Weights of a small GPT-style language model, trained from scratch on English Wikipedia: 16 layers, MLP 1024 GeGLU.
MLP neurons of a small language model. Each row is named by its layer, matrix (gate and up: input weights) and neuron, and shows model dimensions 256-383. Each number is 500 + 40 x the weight over its row's rms, rounded and kept within 0 to 999. Numbers have three digits each. A neuron's up and down rows have the sign that makes its largest values positive.
A block is one neuron, or neurons of one layer that tend to fire together. Before each block is what it responds to, as a language model described it from the Wikipedia text at the highest values.

Description: Second word-piece after a short opening fragment, above all "c" after "a" (a-c-quired, a-c-ademy, a-c-count), plus years such as 2001, 2016.
L7.gate402:407475473570528507499537503525495549506478509498465475546479513477505525553544507495525544510580538534446479508468562489578492558401495516467472479606517503501456467485450479427489456484445517511451489471466509473549491568485545524460482429488563541492487487487588460518493565478551489503509502455545490549548499474536497522517503460456505522510485477547543511487564526475437533480450
L7.up402:507480537515590548506545559500504526466510537529474507511474490510391426484517474426503481495524463522501499442547470560491567521589423420433477462521512429520480508467610452471498459525458520515446542453560535464472501519512446518410518558492537487538495524544526462504557470527558548428532465481528506528504482455582577484483516503505477449453481515546585562492485542494520462518586
L7.gate963:501541526481519529471481463463520482586448501516494450440477449456453484454543487538557514502540463512465457529479482442577542535492527547505468526554456423484511454455519447438442493542503509546452505520443451547564493495505512477477522567515454526471454480571524429519464564488495513503497435515468442514490455526581503535498539541587482424421515485482440516585470493531515409488481
L7.up963:540535564466564443480499402426542493505486487455519522448503474476495507478531518453504524535472510493489509557437467519450519496592559500533514510504438448491550453506515562596461500442499494494515452535523473476447467461473536507468522537457526517535502466518526471464561517511577521475481518497482489519545499487429492585494537525508455587543481525582530575472457452597465512468505

Description: Plural endings attached as separate word pieces to nouns, such as the s in stations and models, es in hurricanes, ers in soldiers, ies in companies.
L7.gate867:500478497498435466565524504555571487462420607541452479516463512512468478522478412425492471543472493507544475497543499438507481518484560454531514536453537501498539580491525527514537480428495502512485554535491489481529556506556472453486487486558494513461487497492524503494479524495448552500522498505574461603446449484533500553444544552577498442615575495543576469506522460471556434486485
L7.up867:506526580538490486498475589551557507507522440474491485458469481568503474521598495521435466609509489478432500543546544439475514445462496610548448479509520521539542522464460473503567511486573521480486535520467509359569534547452478417533475492540462484478540560486533494495476478513523477564493542546521500468538474520464476492436524555554482452567491524442490483485487535514499490486500
L7.gate878:473465502538527517554554497543511457512446578525491523480513428484464493546464524484469511496470455520352474495545508463435445492445521512440513508525603529514577502479544517574480497494561509468452550529464508541488474533568490437497486488505485507494488551479472554553518477533505536496525523518613530503563464511454516529449477527550541460537605490514446481492460517455470472476488
L7.up878:498492520538545492505475448549583489481526539534436442470573492556493507512479482479480560483478491518466410537543493526509507396537534494491453544526588527508527451415444534465477555529543462429519482452428551412561563447513389524530491497526525494513492623519503481529452436456515486561545544500505455486545453566454473500476469529490502498544452464541450523516515491505548471477520

Description: Word-final plural endings split off as separate tokens, such as -s, -es, -ies in families, sponges, users, with weaker hits on -ly and Yes in tables.
L12.gate20:536551501503509496497467463444485478542467531553515443501490562529503504522509439498469487513535390532500484528455480475468537536485580500496456474453406538521515498426486502536502495482492497494503507503478523449532517469489322454454496594503421512473485552498475403565492476512436489478514577524441519476520522494421516477507636478469429478493504463566543482530501510544489502491477
L12.up20:547548531445468561500449491521541496522508469476597490480475404472541463505449430429549541558478447548503473556595489508476534535491572471555479540526511466518462562471547533484500502528467453511546466427518473530550509471443487475561445587487565577561554508535472501481571446449566521535537528543481458489507458512518480476425518464506462531541489406497501502509531504595536453519511
L12.gate275:514442513540452523546441416438414480479443465595441468505492435496474436557586486478480493496546510560512516453556517432494573482513512548531582478516581477445519470483498536481485448462486449428501576431447518495478527497506572556530524396511475585521509474550535399446499522462464467539474488490536556487515560500525505516456492535526479474524462498454522501469503433476450446471467
L12.up275:507510517524441548534437440490450504480456491461508532443548495457507499538559517556451498509524466462522521517556532370463494439497482455514528457552565400483514465477476469505505496512478544486488577497465503510510540466527596473533448449472527466509536507535606455517511529563472430518487474487532480498508476538582515531496449493508485498550490485524454438370500503485467505544515
L12.gate320:504577495441525531509522510536555564478488501535464530488490485540476460493489497460472506463511512470488495446546542416542509470510487509523498448485536403461563531492516442442510497469515527452589567515440475469514572482533511454425482502513495554464504559447605501484457522508499465481493465510530482438477490525543438501498560547517479477510546476492510488477470519512437419502563
L12.up320:497487458542542500515502491529463536460491465477450480531533555591473492556514564468575513431471474540552522526516513508513503582465536439453419585498516473547452497495496509497511593489431483531446472509556542523510493484518466518526530539474517543514439482501468575485515527478456531524467535488519527479521487532508516532511525549487556512462557501536565498516455512465503539483476
L12.gate323:490544461553520552524532518481531515491393545526421496451548499514494479576461380455545466443551493448526479473500508417519498457486530455454435506438470525514514575491451514469445557448583490476464476512513466491514576410524518480561450573496481481549470500459561508483417536526556431522507498574457528494527492541530478534536545442479457519504619513460501482483475490535471459426440
L12.up323:487500539522515555562509522436471526494512452564483508455550524513532460496494514582457483509562489459529562506525495470481507495600481483560494446509476520462513473498510446429514509448590477491520382551548450458533568486514547488561519554453477493517511509529527523464407565550510496572508574545523515492444516470522569498454493469466488509535474508466442507500462475481506528526532
L12.gate444:426589472522462471445448555506424520473497527596498525510495442520488477575472463446440566497515514459404533480470508471469521465533468540537518515461415535466520524502491545538478477424591487493488515576477502484493514528500524477498541429442460513510559450477525503485489567491477570531519498499528445493525544498509529560499526508555495512557495506498443478563464528490437437468567
L12.up444:579530557561518491582571490428533459468501488502483510445510443544479540434596500487418479482467489573513525506516477518517513519543550480459462499440477492488593473474562520520501526461522467489563510525537511555480537518508520542558482524454445529505536472593499512447533438471505474525517507508475482573518517417565514496438560499613514588502558536549546474425498556501526476492442
L12.gate452:552454519539511453506498489513479513477386494495479495492460528511442544511550525443539519593489529486442503514540440527503605459440508568492471507507481487522559528464526492443567531384544515578520530493487473548538476513517510390503492551491469493487560607535486468496415512476533523481466497477531451553551478498492528485463556521454492499502557475482471492492545499528455490450538
L12.up452:585471494525442528530542513438536480464423527492447459507493521532516530532496520385555420488452422507540520480523507405550500499559507474472434476436474471500550504504532474518470469495475512539487538513502507464501547518498522489514522471472477586466509453465501536506505558464537464490443569508478495504536500492519537446454535558562461498505591442493508532463485544486458503521494
L12.gate579:504541518495478492483533519530452478478492527530423484478475516457477497490524516498499563532499481506607496525502449449454496471570455542391480528445538514479424433475441465457475470472489425420484497436505456481481472543557557461448505593544490546426591620521577551509427514517513523520532512537461500537491466458531483526508510473423456597579482490497552461485544529443490511403508
L12.up579:450460554481437500518545491397491484520561484458562522504494532516450598469549526584497517505501471521496502540525564528561592495526527430501523485567432637550505506507474474457584495517486478473504477503495488502445464511512487501440459541503510504511484515513399472477462460457415517438576529517488529477534485570495591463542531490507543467483577467577504553523477451500510463486447
L12.gate793:538535523580517499484483448497463458511447513527488470506501568534499540569526543547483438485504499553504453647501531475522504507463476481511471528438461572505423502422532497503521485478568464470487549442506501483516519503539429422475481596518438524510490482522516503481487449520526483490461484517447580457525482500536566468464527515517478438507538517493541430543562500503459422485512
L12.up793:506495542514399528525417514457459544508514451458509500506580517501470481489507497528548477513437517461508473528559457521588504457494490506535486548497511459517491462463500486480501485528517447493562511435524455474532519499515477545446566439470617553554578516509521543486517515495501466539498459503459446465464524483533518468451526525436455502450562535536537536490494548548569494471464

Description: Plural "s" split off as its own token after a noun stem, especially -ant/-ent/-al words, e.g. inhabitant-s, animal-s, subunit-s, opponent-s.
L7.gate263:495494527512472487437470542532533483544454581544534547529467500541500561579474496433491490434485511469427553539522492515453462348468495517460465537540471467543502446444513458518554430478507463459439532443520474511482491525497565547454515463520506475474453594441542485533515579482545370518545462519539495470445556494584464496516500499512514530464467546536488481507519492455458555465500
L7.up263:524451522595477366541506541496427501479480416523548518519467538525490472476426484526505509516521557503409409452456548489525543504542507512497540534529510473511548534503542489585503540433510493519500508496569486481567496519475440468573393459495481428490525513532527449482471546496510486495508491513482491450465517463497472518468486536587526470484489481577451519498455535583486507501525
L7.gate591:518464517522505518525488516536486459477591440510486482492505443555446440565519517460474606470535506505552502519481538530509517455505483497446509480517504451452532498486515502472499478447490470486448450501537510447481568557432496440539521504512475498536446486523493509562473579531457429520447558500442531472525510486584515523465478472439525484498519474492531540542517501486422554455514
L7.up591:455489574561467475503494563492523502503481541476591462457547534519476483430450458490583438506455535542468421436483464489452578494530501519545527502482526475530491426473513562463524547491485497500447543521438496514600436514576443451524515437521507491487479561520551487531504455539536510515534469486461506462520551485554453534591499457585539531436546452463535484455499469553550467445431

Description: Final word pieces, especially the plural -s, completing a counted noun after a number, mostly in sports bios and tables: appear-ance-s, goal-s, point-s, vote-s.
L12.gate56:496457472481503514522451491500484518477454501476470471377508481515501504532491526435538479535509542520441533469525400495488518499542525486537480481476463530520568473441451469449468494557530540425430532504459504541505461562466576473439483576492470478553524554491505451626530486516457501503498500524478449480478495505541549522473483534486500443506488506568469505459450491477493449570528
L12.up56:575465504543440408518506470506515477574506491584485479543553446569548427494542517476477567469465478490551602517518575464492443471535552502504536466560508486451523479523482496480536504547569503551514510526485540463540465569555520518579530515489462500490528571462482459446474476521449500503503499508571513522515485457503516543522475554474497501587525568489505570567573486465520541565419
L12.gate73:534486494526500507413508546506519487375512492471486483505523483473480573518467421532466605507532467491549511462531423448512488444537543525521513494458527477475498471452468452537488536483487525471555511509454485511521503520486503440512547529479480489454545552544546431470535521513483512462439480486447469478529439438505461564434462509488434488527498536478510491442522484524433507479515
L12.up73:509483465549531577495486492508514572511505504508533536502468486487470427530468525470528502525511525457422503516510466492474466503510480492541488505582485534511486424523529454505539541499491497527491517546423576559489456543469476488466489522530435497418552511452510470483524530538499542488468553507520481550529518486500468544497519503584515523523548519404481512509500553534530529466473
L12.gate144:458494532546450501476485516530501568501526514529447445501514519519438524441465378484580566561554461432484512489498457487550481465579499529530502476484421497533460491453470495476499470491531440507498502536457547476452475493434487457556554434447499487476463501474500556507558437450504502465488470483429549495580524467514423487519527434494497582487572535521490458476531533485514454471525
L12.up144:457421545511505548429506483441548494503494494471542575469527516504544540521566520623405512514554484538491505531512442532468510458554527539447473397554495568522499563472506514380455546454537507488470512511527434506460435469460497481535492529488490413406540522563558511562527494483515498503575462529550497466512531517516516445462530404436491457528507523516540470511506494449483497514525
L12.gate432:538527479551485454572543550476484595416432430574465476503434510461470502542533528508436587468553625523476421560502497569490481425553515517547517525537475517545465472489464500558420551472533474496507534547483501486490486518517478436507472513522507500464482463456570512562551453524521489476502531477488456546514461507468475523439586525500394542563536541553463468462505442510438442549475
L12.up432:506566511562466490451501520476499534472460493497443513552457531502583503490481473582501545508524527519531517509483490481480545535519468465540516476542423508543496518478481430578570444558503511454533437455435519544436471527520560488560479531468495477450567503542491481501482488511503462459550530515472562527563528463531514518548532474482545536497574612557486545481587487522520514438541
L12.gate687:533526508514548473483531453444500548421465467560445512498480481474516568512465472523435532580588466581491426542460492552533564455512469482531515521466387468523429489477426508473508528480526557536465522485461532521492489452467487469558486505507503466434542557429569520472480461538537492475430535537468523478490464457412523500509414523564508474514510516490454470526550453555466496524467
L12.up687:482445506451477508525555450443434459468512497471532472517547465422392476507465476529491497505562525486512543536490547536502491534505567522509539456489469593465565420524495485510424453479473515475499495597466514492524425500523568530498438469499475421490398481484497528510524558516473477530545503508522492497499416463538437520559453501492434473586530496499497494506495503527499440461549
L12.gate718:408529539505499497481579507500464517442470494558432508470474485442529517553462508508558549571491465527524563519545449468435561443513606516553480515515459519510512457432471435477536589552473500519494501561518542515506498542520570505554512522512493525495537463513479544485557560508513416409411510470483461437504524561549461466525520473487531461577509498525499414443463537473474485544545
L12.up718:508457437538459531537487513515523502524478525449504486528456572485517478523547547447491528463453444481488484447519432542462494572433460557510454454519478628483524440499515501578502536559472535487453471563516533508436442502521532499449438546513523487448499533464487481522522398564475524533497491548454454521480447461584474488515473552529554548490521510458557512448534482487554469471549
L12.gate738:608452511449491480443519509434453543449537509499476432408510471527415545522498493582503497512530490503494558488460524430460517428464498432503506524525520455463520508480466543528562543516515494544484518477441550451481476494521471473445511517488502518400484439551480523501513498406518544450392538432463488513499478499425525495508504547533440527525438593494483491519501517554458470508524
L12.up738:490476522543485567479463477477474538480526513522515445577516559521491463455548525510476437522551517518456566549511401453510485545475509517470472497531492518519516504495487517531478512480538459535517490584500554519484453502451503592452445487465473569529511476477475588453476487547460524528451591530462447523524512518560491393530517565454515554531499494472547545527500465491508529560505
L12.gate835:531509483538516484475488463511527531545491591517545501486461464487461498440454501487477438475456494449535509468475437525479491469507534562429469536494493471513511455469599524512500455473557506467543554503478474563530504436573485432480496492545558502418537494506547480497528492525438491515424532569483493571518587510619483473451531493432434466501523600549528486492471548507491567420511
L12.up835:520551542468585503465448476529447527467465462529537425486502475527591514505484487561467415505470534499548473459419512486496511491501543443462499538579495509471529495492492500516548513508579524517477474491496510496478475511475567486466525464454541570428557546475586467561513546456488542516540501493469550497509545484494521499501558483563432478558485523501451465544570465508530505541510

Description: Fires on "the" right after was/is in encyclopedic role statements (He was the president, was the sixth named storm) and on line breaks after paragraph-ending periods.
L5.gate738:390474466538523486471463516469574543504441495510442484493436546523505436522540543492559560492493506546484500515517423489529411484498531559471483506522498435504486474509474496445468569552475510521465494471528496446477584385494493502517494504583446485422474489416464508471440440527462478434499549545539452490516557439518493433487473509550534564516529547551557494465507382489484438511518
L5.up738:490514438523517493520463434403469459494505443493547524542538474587510410497511468524479567557462568445526499502515505575535482449512534539498409522454438544510473465519461556533505443547452485482463556540514579498544477498555566516539493483513464478503563558481544515491486455515423437478498491548565508482411522495545414471509546450486444533423457495530511513468458466600504498500482
L5.gate742:450533487528512454503525540558495578508540523496462527491513524493527512452511431469521552535500579491465509581437460484548483500480452520521477564465528517537519462440523453525470512399509593487560451520517462519498521464441497466479514506463458518500470533493486559518503435472554508466380529523481508623475486497512539525542515466502476539475457542473513503528476437539472509556472
L5.up742:472494522503483546495518479499506503483518461496524483519459490503612484491444547462500504470412467535422481517481472589553477540608510517419573440529534489451541458559438497521477474570497476539472485501495474495491475548510571513515501460524524571539480471477430457551522489462572492509535505565440513507534576489435398506426490489533515461509513516542451498510535481576481481545449
L5.gate763:542500499489524352525518542522591536508503503485478469551534577472418530473497534478466500486482544548499513568454509432532459485490511548438412404486488441498489455490560501486479505469522535562481498479432508502470520536546460488474460476492494501467506479469572486505518429502484517531482507498537466518543486476501554560510504520520432513498543520575525453468496547493454490416473
L5.up763:563492444507525537536447431441526479479539538527505509515484514435487525497422458473531505498466468525516455517492458445494453525395432515531476477514492455487519567429516441449511545551547485417395541487470488557480564482466520455575470512515517479405436472551564498451520532420486531480549535550520509512515508451508486500485430462442524480449516548522472517483514503514566359448483
L5.gate970:572521501484531518506490555440532550404473488465524486474472446479528482501532515479544500500497568507546494474500511523551451504507548552481499526453497456420456508499454529445520498557559551582437440500484503460498496508505489465522418499577480503525539510522489446566497507441461482492465524541518451453444441460488476495497506462458460554462559475542586400573543473531456503492532
L5.up970:601487532522599498475491497473562480534466490422496521500574506487502532479522549530403541589519494476530488536530496476492443457535525463465538483490498418502471490465524554429497429478591515517542505500502525512514538470485501472476487513508465437478467575551502465484455492487499545511483533543522434578525449457513541542527517460491509545501497554537415476533475500499531571511523

Description: Mostly the % column header in election-result tables and unit or plural endings after numbers (10 years, 12 seasons, seconds), plus year-range dashes (2012–13); weaker on mid-word fragments.
L12.gate353:506543478492551500539500432542511495494399543482476473554451425480490458493484520521565508500550477436507512556533487503544451490597547543560554460441514559499473499491568505425426530447527524530424495459528457531423500522489469431581533472440482505523487408499494514483546482555526512469496526499561427498519483482549551509509549521552417513478565445584530477603431532532524469515495
L12.up353:592548561508486547508539528446436482536447460515480458534410545495483490496476483548503532529505472520436528537465491484489511506503475549515428553520500562459530471503396523462420469541535550524474473536484550425540526542534458482477397546504487427546532427566591521493487531485413487542519470503430506503466474533515439538529520481466510451570522493472588516555605514534448535490501
L12.gate389:525518491556515521483518583548427466487399524484516519413497472543469510515387502476502517489530523524446514576512502449510426489499496505530542508453502494487509548477487503538488506472545467475558500467485393454447503519558524468526496454505485604537520542432551447508502458494521437446423474544476539481488520511437555573546554493494473492489459544487485430485530531574462490603511
L12.up389:469502545510554457461448461510494481473408439517525501439465532501466527519445502543418465580537549456538412544592491534421472477472475521472522507501507444500530470467524525417445502469510450504481441438483547549458479477506581471509531477493502498531517511599494431449501410486490551430497522520553435504468450478431474507489589558505503548419516565472501436482570553529549497552449
L12.gate495:471462451546530444510492491399473533512435453535493547520509484532545535561513603379481439535506506518578477540463437514524530536467527454514466443489468453498526466488458472520442468492525461474418514425515475562533505475439483502500495463522525486449511490505500494525511500520469484479464501462505493432522479483519524528495599479505467514506489517528512526505511427558461516418523
L12.up495:502385481469498575459456479508572488553481435418529559472472528481549540397461512498602472518540471488479451433504506476461474522463526505523533498452535438613472506486398482482482480492463494438542468481459497423470460588566453423576515438453444489459495509555512504574481505484550489607447435485450524490511460440460526464512468439475494510469450480432515462404523532533473529458485
L12.gate703:509513473475545538489452473468479469459506499503464440552564532492469538542537464557496551506485502557576515528532494578502515489452535511504522470461465514539546491463459548480517498494466576533483485561520592585459430432413518436477617445500505499502443490515492481534516505472458458469519511539454469433464516437515508506506547541553519452482462540481475446494474491504514448464597
L12.up703:497473559470488564511523458487469513501513538513537529482480462484461473525408473523536474461507488575503490460529511517534413459527511395507490487508455527490524543538463522540516529539526518526520549518516562400471536480396497529525535505527514458499550512445526500474557589467506489457524459534529491526487453479480512478465512436548531440493458579512450549480559507526556501573498
L12.gate756:553573473436466544439538469505399535503455495527453503496503527516510544597466493533505481461510497537484494431513470451475503525509498503488485473472421436466547453435483468501542497495467499474495480455533538516506535484370492513478497519545462538514583494537480424491542484512467490487529486528472490384547459519524502488488445533468439440516560530488495444440513551458548438495505
L12.up756:468553518493476507485510561532511534533541527533488549517457496487497509516490446497535457546518467497519485445457529531551465481516545519517641585481497543473549527540531564433543543518451518443507530572537528465483485519541583488614476459416496427467576405506542488497501496531505486555515470534502453455500455563459493580521462503477506555488485431516457464363421543499545540540532
L12.gate873:438410546514537451500545472522507529530482527536471562506487451477398456533421512517452521474487516475518495503457506544457577515486568451587521531493516526523502516433499527433402469451501491511579498519472467535462515462544471528453514510522531484410440455504529493559575442502532476506559505537541430501531455506452502503524500535517485476550519495476479485512497464447525495476515
L12.up873:487529546511500518496494509490532577521483523496462520513467541453438522566579513461510420533516484479472484503535444515484474483483508506513506533469404497461475520472526473494532470442588407475441585462484468516519514529407524480441492562567507531480482548464472504564542533570451459460471464472491539498451571478494483466439569576485481491517486506552570514531575458385499495483478
L12.gate920:544565479494528521477464512528473551535450481450493492567472475584486508530552503519565482495537530466512511466484489501513504430479538519471497497469454479453524474471469556529506495441557500511536437537473540520525515371465517481454500504486393468495611543481616439516477538519491515528527493528515467465512538487566506547462562458503396473526537501392471424511535549548459458495499
L12.up920:469480503544465562459544554511495527545480582490514420591500482549465551485489432504521525503460533521482464479504458483499448488492504500478483537475518480467528501490486470505486465511509507496548485546462548518507452509531493494548505508483496484441493454499479471470491461487553462461469523515561459469469371492580489449497455497498511501484417521442542505528500528543472510533557
L12.gate971:527486509463450476549414559438562531516472498454478561488444462493495488465540466490501558557496426546542528496538505433529504446570456489492396455485562466471506500438507501536554524417541542540438519516516451519562483487573562463519501531559490526444480482513501458538483447552500415577510479482472486439489485436563550498546555491546448533535544489603549478490437442506521466484498
L12.up971:453609547490508528573509576488559485513439532427481569633515528522486553502453451532485455496474501499453544494518573389462475499511507521527489435537500506400515578514517455535503480431583485508576488510524483456551481512523575521529505508453520519442501441458451445465537510579432503584488520502604488545417500475559512499468499472532505515479513499531479452562493527527521483486517

Description: Word-final suffixes that finish a noun, mostly plural "s" after count nouns (platforms, films, models, singles), plus other word-ending pieces (-es, -ing, -a, -y).
L5.gate201:528527468573525455507474508470521492533506439501461463523499535517518492451516526420462514475531468551531532524423441467489531460479481581462498485508473498575548543471387462465417505547495514494458523557513498471458473502535524500489436447531453534508485519466466541563410464480484564413537480463439529500527464474546539435449566503521550453482484459556524560468579474432512512502416
L5.up201:560469511535478434499608531508542498491545495503493463497583510461531486454404537426532499525435477493544563496514434576493472450408507529462492512541537577487483415513546489457515462474476557479450526468537538542547459510473476540503499412455556512448559500434541454505522454498428512534483492548430524511509426484530433501519482471516474448554524429511463426472484495488505537526508
L5.gate589:498499541551500463477502523523517519470485540511494492462514579514538492490498532468552569489463487501511556394502457501528499456491502539461505497446527536474495521488457469496520469521402540486451457506427563520512517514569445445464533497457543466528523554488447563477464490511527458566532436468463496505490472537496496555423469509460478453489483495504479464507473463480510525465471
L5.up589:543537508509486451529528451565555468557489542530577495426488407508410524487482493495472577503495495483517575444565563527511591447539476496482522480482543571446492501507494501462418553485561508460516520571530505469523499471517476525592460462493463523499501496445401552547486526572497533458512555443466470510484428484520488425478494486555494479517556518384482525501491559421558542477541
L5.gate600:478463497564495514484512454561541596502430510571461474488471592489449476513505445484554507507518416543539465496459429521514538562448564409431487479447470567481601543503481448559554587477544501496463444460532486479506499540534440451484535503508477547483522503479518502507467472446537543492513517520458490466482505526490508476484532539491522484413524422515485493487515476505510504549519
L5.up600:488474440490498590545538483508507453489436454586484495495511481546558473551532567523444473428488510534470581488513456447519520545596446491497552589541521610537569476522452467456481531514526513472545466500532442557527477499541487512480490519510457504473482526474486525535511562534512505519502518556492477554485485520481507471549460495554431501609499475508457490530504432516552490563460
L5.gate718:567447496575505419464501539514575540544479502556504431525483533494475508498455495427513517450481438578531482459495451455536533471457503514503421548469473517508527474480559513449511536508456544445474534515521520574421549543605502458473508491519489467481466496433498593469473461466583522508566486472415421475571506486467508515513511471504420502421565473519489491490522500484459524505503
L5.up718:522502465593504466533453475530496519486495519539547491524489476512461528551486620454453496517503551523476483493501456483470484543421577535511477490476515403464537497485578430452506558500447423458534593487548498496454471529517542515490524500527537443495514472488459490508537519510501533467512541435554451408451535479473449521529457481526552435527476554552500473542504483495476578489539